Weights of a small GPT-style language model, trained from scratch on English Wikipedia.
Size: 10 layers, vocabulary 6059.
Architecture: RMSNorm before and after each block, no biases in attention or MLP, tied embeddings.
Training: a variant of Adam for these matrices, 314M tokens, 4796 steps.
MLP neurons of a small language model. Each row is named by its layer, matrix (gate and up: input weights) and neuron, and shows model dimensions 32-223. Each number is 128 + 24 x the weight over its row's rms, rounded and kept within 0 to 255. Numbers have three digits each. A neuron's up and down rows have the sign that makes its largest values positive.
After each neuron's rows, "fires on" lists the tokens most often at its 100 highest values on Wikipedia text that the model never trained on; "fires after" lists the tokens most often just before its 100 highest values on Wikipedia text that the model never trained on. A number after a token or word is its count.

L5.gate528:123105131168120100117087136134162120174163175164103092097130135145090122149173087179111127131162186119095083210096133140128159112184121121165130125102105152140154123133186127113107118125122122178178138125094087127097109126116129124082088114128104135137142129133144135150087080121099148116129137122109105147164141121149146135137108099122140121140111152194133106149153121148135149115152124137099102124127142142130113110137142121088107123141116127078137101151125138158159126136119138154120144153127105155112132158129183143168155114147120167110132128135125116126080106098119100145
L5.up528:166128189107169144108148121130119094104154106123148077114140103122150152137143160117096067126135143118138129091105139139136131107132150089104152107155152086093104125123115134091119105102124147164123096112155118117114123137134127127162123178119181090127113146158161118119141113122137124153140084124172070103115171105139129101129101106137072116130164116157149167096140141112098139147123125148131107170123117122117159167136166100143153092133128135156141152142090121143139119120075125130165127147140143131143137119124096177135082113163114103118146145107114106110101169151137095201
fires on: "0" 44, "5" 15, "6" 11, "1" 9, "2" 7, "3" 6
fires after: "0" 21, "5" 20, "3" 12, "7" 11, "1" 7, "8" 7

L4.gate349:141152162099138112119072134127143151168149100155086069113130110099098122167147101122139115169113147130140131170134137146150143117117140129132120109122118140138151147111146104138128130113092126172103118119126145173152108123126122109098111119072112120144114103125138094133127064093153140122152167117129115131103106074160117144152161092126134166163125107118152147122150075139152118161130107132107100133107165116090099145106143120131128127126149160149128089134113130167147137165083140159110129141107137110129103166156167131077091113125133154139180179126134163129128144137129134174
L4.up349:147102142165090125117120120140153152107142167144148150111129141151137142147116079127147128141122171173151087065113114118118131176115108153101118156154123129098111167137142184133149116133151099131145131115108100140116152142087105133169133152137110124146133152127125159140128084079130139136156107141096080154158130134135107112073111099094072160155138130131147142118138148186119138120135137143131142099154074131119096118194118117125123081139125129170074153184149131119119115164127105094158125126158121133103090119114115165099133107101135136098126134160127137136127155159125151140
fires on: "0" 78, "5" 9, "9" 7, "ris" 4
fires after: "0" 36, "5" 19, "4" 14, "7" 7, "8" 5, "3" 5

L5.gate607:152127132161093120142152114110100090129126106099137097125133176133150141145121149124131193087157151126108125119109127160141127127154091122131112102131168136103115091146094114104148156103106118117114144136122132135103105085128104137116109117130158124070162120114123095125148088122118165114162102111140126092142139097167151093114144094130149066120112150152158111158196124170109120164144095135093131133108098108141159109140117153135148136132092127167078156144162133151141149129153140140180136132126141150101096099133105145126106130131102167116144141163098119138085141123108107082
L5.up607:113113085131104137129103174117139145155095131135077120131148121137130141118099120126156163104143110155129130125097151132174128146152143100113115150116110121102152120138114173143076137139155109114144134144094103138141083114127093118113132148169142144181152085107148131131122083138108122126131117110101098150132111112149126148114128118082106120175101137182119119163136150123115145132137126135125111122115132092103141104089126139115160138138137079125159163135144144125120115123110102123128124111148092082123128106116149141128126109086117078130111113147147167131070112153092109192
fires on: "0" 35, "5" 13, "2" 9, "8" 8, "3" 8
fires after: "0" 34, "5" 11, "3" 9, "8" 8, "1" 8, "2" 7

L4.gate555:169142083163139125133098142140114114143089158130139116084121092191110108169145091152149096129101118102171130158076131109107115111124128126162106126133092137130137104085180103162123091127135104173130118145081126095087145122128169110098133092123127132163117141109106164119133128134133151135194127126124095118114131107135128148100143100165146179121128163130140148127168169127110128102151139126148139107081159141077094136145106141129140121128098105145136099147146130095115135128145120130151151128152111106094085129177096138115105115153129140136142108120125154126140121112141140155
L4.up555:141130110120170108124103176157082099137128161124094178147120104153136120139133135170124109130095130145095159117089098099129118135154142147116132135076183097143128176136115108096131087141097109152114137175139153112091112118110136110108150106132117119159200124148114097130125094114116131138170129136120051144118125117145121156131141097108137182090134128127114100163142165141148097140101126108134107151125170106148112169142149145141185111122098140141121128155123144116131118115140114133111145145123084133102137104110085156074157163104119105092118128153145110111122111095138110223
fires on: "0" 49, "5" 38, "6" 13
fires after: "1" 25, "4" 18, ":" 12, "2" 10, "0" 7, "3" 7

L5.gate566:165122142175183137125123127133119176126095111110143084162068101161113075166126114100110119124191136167146136147088101151146141151117098111149167109126185125125133130096149135161120139140130149148158130112131160136141099127114174152118115168100091119125142098146155119148156098134135113071177129149098102131127095115151099110152120123152122142156125101130131142151133119148107135113151140157120094098113143149122145137153138128122104099107115131125131112105057172104155122175130097122102139113137075125111151116145135148174153116101114105082142141140108115142134077134151165105
L5.up566:115120065166110115149111130147149148129124099119102129123127128122117153181137120105128074118166110130130117134100145079109091155166140180176130139117154115120146087186127141136133113145129158136150122164110127136152125098059097112134136134132126136128098100141129154129107092079107134105112120119129122133139139055128171136118093116131111129121085128130090098123134097167129115158127114123109130157101151133119121127093102149126159140140134104084146141113117087110152143159169151134114131144063141113113160114134164087143145156163143152115143073152135131144130096152116119125
fires on: "9" 49, "7" 20, "8" 20, "4" 4
fires after: "9" 79, "8" 8, "5" 5

L7.gate361:170114085144132089147118133132166133140095085141130142136175105083150137156163104135099108115136127090122095127144124151091112161131130126128136106123127078075122142164140115104091136130108130139158126096132121151137152123113153096120122160149102146155101155131108121128144130149103153124124113122112121136129130187098096168094145125148179148157146120115148129131101118149134141127126135112141118139079085124111141118183201113141129091156103139138097134149141114089107177119148121110133165110106146143144100126175152120078142136152117123096132145100119154093126145159129128104
L7.up361:127092118140170136112130097158097148111117107138192110101146139117127098152141102123108177132081102137101136121107110146134117076091166118113128148159120133176154135133136146143092133107131153111119079153106144131125139141123141122127138154148118115132108144158129127135139110145113168122151129142112127086110123106127131127130148123150194142107160112122126136142149182131124139134093103138133112140114118146094111153149139105112137132142093083125152103147156124101107141112151173172161131139119086112153082117109117092179087139127184127109135111150138165137095087108153102156
fires on: "0" 47, " |" 31, "7" 6, " fl" 4, "8" 4
fires after: "2" 52, " FW" 9, "1" 7, " DF" 7, " MF" 6, " " 5

L5.gate288:101081155161147135117120163109117090137135155118118116128158110136139138117134085183143124115114166144137099097100134162129111165111157145118126115080105102128177162118109102104078111101138133154118119102118126148093094145116122118119142114128164123131153108115165058153109118116131142135142114132129110134105130085127149185152156082108096143093100130127119109169144140155114075148155106105111129097179103115121151112123160132133171115139097128142178109119190166102153148120134158130152155122113130101114167112130116169123110114156131111089165110144121121115112197123129100113
L5.up288:140099167131151099107095171104154152146123122098178117135159119083148174114149108137125153158111154141110170111142132118109128151146137135150128126123154134144136118157103112140131151156125116095144117127160120180123081112148104148158120076127175139151148114110111118096118124112135132138107048137093126126141107067192160113143121073116123130102135100151140121143116117077108143164093126147098117130103107148114151133117165139159117117093126135152126140140149100099150122123126142128102135064115151134145083119111115156136124100160141124137111128122090134102088123112133103101
fires on: "7" 22, "8" 19, "4" 13, "5" 11, "6" 10, "9" 10
fires after: "0" 24, "1" 19, "9" 15, "3" 13, "2" 8

L7.gate87:189123131150141103111104136168119141158135116166105109146092110127137128129145117147116121149117168121152088118086093133165136159106165130139119156129120125114130121125099116139130142150139106101116146081161140138120137155105174140106141144129101065135144145120145123159133091140169130112107114084121143059148121145145129153085193099107109106153113126102126096082107130138133156127150130145102110139095165162139098147142159127148132125163120186115125100104068135135132133125127125110157164135116113075102111110126131106122120108121140098121131128227158152159131147126104150130
L7.up87:160090125119109176171124130113120084133173097109142131100133164132102156152097118126131109081161145141115156144102131101108103182105135158127142146147128121110164100120112151121072095144187150169140153112189140145154138109125103116146135107114131099065122103157099116100130117138126088129132118063102142132113118102105118158112154130141096121124125107207122114102098112124156096159146144110133122151120139123145141135113150112146095158123100133152108105081154158112150122078121108149126136118122096161171151123125120122141125116130107146127138132140091124131150153133101131134
fires on: "1" 37, "9" 20, "7" 12, "8" 6, "0" 6
fires after: "9" 52, "0" 46

L7.gate32:105132157159131107088133152124099145142125148168163159177141148104138131176123089160122147150125161110101137109115113110147126141114152174172126158107090153153157118098076137103105160163110138147131130129111132143088128165096140149155145114138103182157125129130159139094052112092130177149109106116161168105140127075127139099141169109137144127116167149155130105151140114141136118136120133102142145170118101106135136120145111099116098160107125120120124133138206120131126104113130102129119130113098088107138109125133133096111098163106144112148154158106143095094141124095156088143
L7.up32:112152130085114121124134125148149075151109094119134137132152119108164132131156133122113126126124139128153098097150173114169175122112088096111113146084117139095090129126119162104130146172159126110120162101123105127098082133142154105096146124138140124092142150108124148124128119093130167143109112129132110101112121087130181146142131113156100110132128157160085128132165143162190141100103098166145083141146120132106163181143153144137170129152127120115116127086111133152125057115085165129125124139137151110138111142140127123151106180078136089135121110143095109093158127115119110150
fires on: "1" 37, "7" 16, "6" 8, "8" 6, "4" 5
fires after: "–" 20, "1" 11, "." 11, "7" 10, " ." 7, "6" 6

L5.gate151:112100151117142102118137122163145177102136163135108130125120129138115139112086166205158164149099160105143155106107158165102106091151131145140130150124152071091107161125107122104132139056147105129114147135084108112103131096192131120107148106159145129129139090146092155140089148125107132139098110086115132134109134099122132160165127121126152122129089156148152136136159097160163111146151132143108077132167103175123096096117142101118144092123132123134090128108135150164136143117128146159154137167128129127134114114102109120135104170155099148157135134091101116116110178111131102149
L5.up151:114127139151118169154084135122140155145085143123120130127076103096130137135150109086161134141138126109133107140156097128105124146136130141140121110139144111089142066136113115172180118068125086100130137144137140100105115138131097110141132074110161077110137128147097145148119105121142120019157147108124103130118115112158153077132149113075158151105112171141170130126141118150102132090133134155140120139096122125100142109128126163115164113140124145105144124087132148128097136142133119160197115122124121132156126138103162103124136106134133136184116117165129122121171143121128119130
fires on: "4" 21, "6" 14, "2" 13, "5" 12, "8" 9, "1" 8
fires after: "1" 24, "2" 18, "3" 13, "7" 12, "4" 11, "6" 7

L5.gate124:146110185146136088136119122135140116115123128119133160133157131098106141115135151131137179106121124134150146128141096126113133150107142075150151120096170091139120118135121134153111144115153120112107116140135134127121110153144142082139105119125140123096073149130137114164150062109117129130063097119091145103108182136135144134156150119131154137138105093134141110119112120125140126153121111142139165171178111150162135124117202088108103090149114168112132162164126125144100130124101131142134118114145109150139126109129138151104131148135112178090110096145115078067127155097155133180
L5.up124:125127157118150131115121147155152141149107174152126152090139090167134107168162108142103153124121120151126088125110131095139117143153170148112104143134167120122114099155080159125114129160146156157144137149140111122096113128107136150163145147155183139144144130155115156156151124112137134103180115110129161104132100118114106106110150111106110097152092133167110098112128179175124133168117091129099093146100131080081100110097136144116153099156076172114128159104149121133117136116141141122118136148144120113152146092119092078151133125172137142123099086163143167097096155121133098144
fires on: "9" 20, "1" 13, "0" 11, "7" 9, "5" 9, "8" 9
fires after: "2" 19, "0" 14, "5" 13, "4" 11, "1" 10, "6" 9

L5.gate272:092127114161134167111088151173081112097141134106166119165123109138124105140157143151120125127161140124113062148090121141123128124124127131120116144094131083147090151039105121135118129115134116135117135122128190176100125119137133106115164100139095138105129137082124136162094142134135122130110116119135099141135141110083081095071129126097160164127130119128098128115125133132139125079150125087144110132140118146154098135094117134121155126145123124100114113137100152145146112120147141135095147120127069097118165077111127130151136131117130150120168135144140090142133106139127155074
L5.up272:097132076107159103106106140124100135088130117117118097119139127099113124109125108168095116121150104108143129143126107131189064121166150132153139135082117086155128115102161123142111100140132123149133150136142151162133143137144115118143116120085124164143135129123104125114059110088124123131123135178122143148123109141079104122155128124145121103088152151174129120103127154111123112126133139156145111134136140096125107085141136141110199126103122165082136142133146122104126125070148148158110119148157124133171150094093159127129142145102124140124127086095136140153127161101119162127
fires on: "8" 44, "5" 13, "2" 9, "7" 6, "6" 6, "0" 6
fires after: "9" 40, "8" 22, "5" 8, "3" 8, "7" 6, "4" 6

L4.gate591:173104154091146164099100138132143109128109149146139124125111112156160137159108110116119128148138154108113122146096139118123103123156120149169114123094189125165082114144156137126098101144114109096160141118140136146109109141170137076084128112093142113129201103112128089140094128137147167150161118120101099161100125110168115150095134151139136167136141141152153134171165139125114155151190135113105126131075088154150119113114106137130131149122121108107157123126126126142116115157149113125162140099124097107160122125064126117142090144105132157084125144118114099087110093086180170151
L4.up591:135125097116149127138092113141122088127126164140138109131139112098081150155157136129115074100178151124105158121116099128180135089133156110148157115106143178120105144125142114169084141136153122103133123154203126123108116140170130128128094094134140086159097091139148144150167126103091145102121110166089088121110115129129126124113119160101146127114144207128133132116151116167084147122175127149129123103147172107123108142130109161140156141151088139099166114123116092116121137138131137121182162164135115108158168125102152128152126130129123123124106126103148082130111129098134127126
fires on: "0" 63, "1" 9, "3" 7, "4" 4
fires after: "3" 16, "4" 14, "7" 12, "2" 12, "6" 12, "5" 5

L7.gate660:106091145153117092150102134120163130078132132122096118108128178153093106133133132155103121094117143144106119080122090114139097108122151156133152122143102141146131145098106101120146197143148138152169151149135166142109130131117126087137132121158114128103178134122141108151094111087155121130084126129134123074080116136094140158123158129091110117106131147159099112120093147140154134125148109142091095165144123168140101123186172070120182149142141131129121091122133169142157092133147106130128129115099094159155136104065108148158104170148123116141136126159134130114107121130111128127
L7.up660:178127122150123110132081123126087097090150152151109090112172121128133120114089129121132156172161140102174081098093114147116108121180150140091138158170121099079135116133088127116094131166117097158119144095142091121111144135110142120118111158147174085155145137128140102180120137112128110087116118111115086107099191106133126160131126155145078193109113158167092104141128157136136138137119131118127149125111122172124091125102167114121113151157087174147143114152174131092112132132151166140146134140155122127162167132136099121134123130158155128123114122113132147126138159126136116134
fires on: "–" 76, " " 10, ":" 9
fires after: "1" 27, "0" 23, "2" 19, "4" 7, "9" 5, "3" 4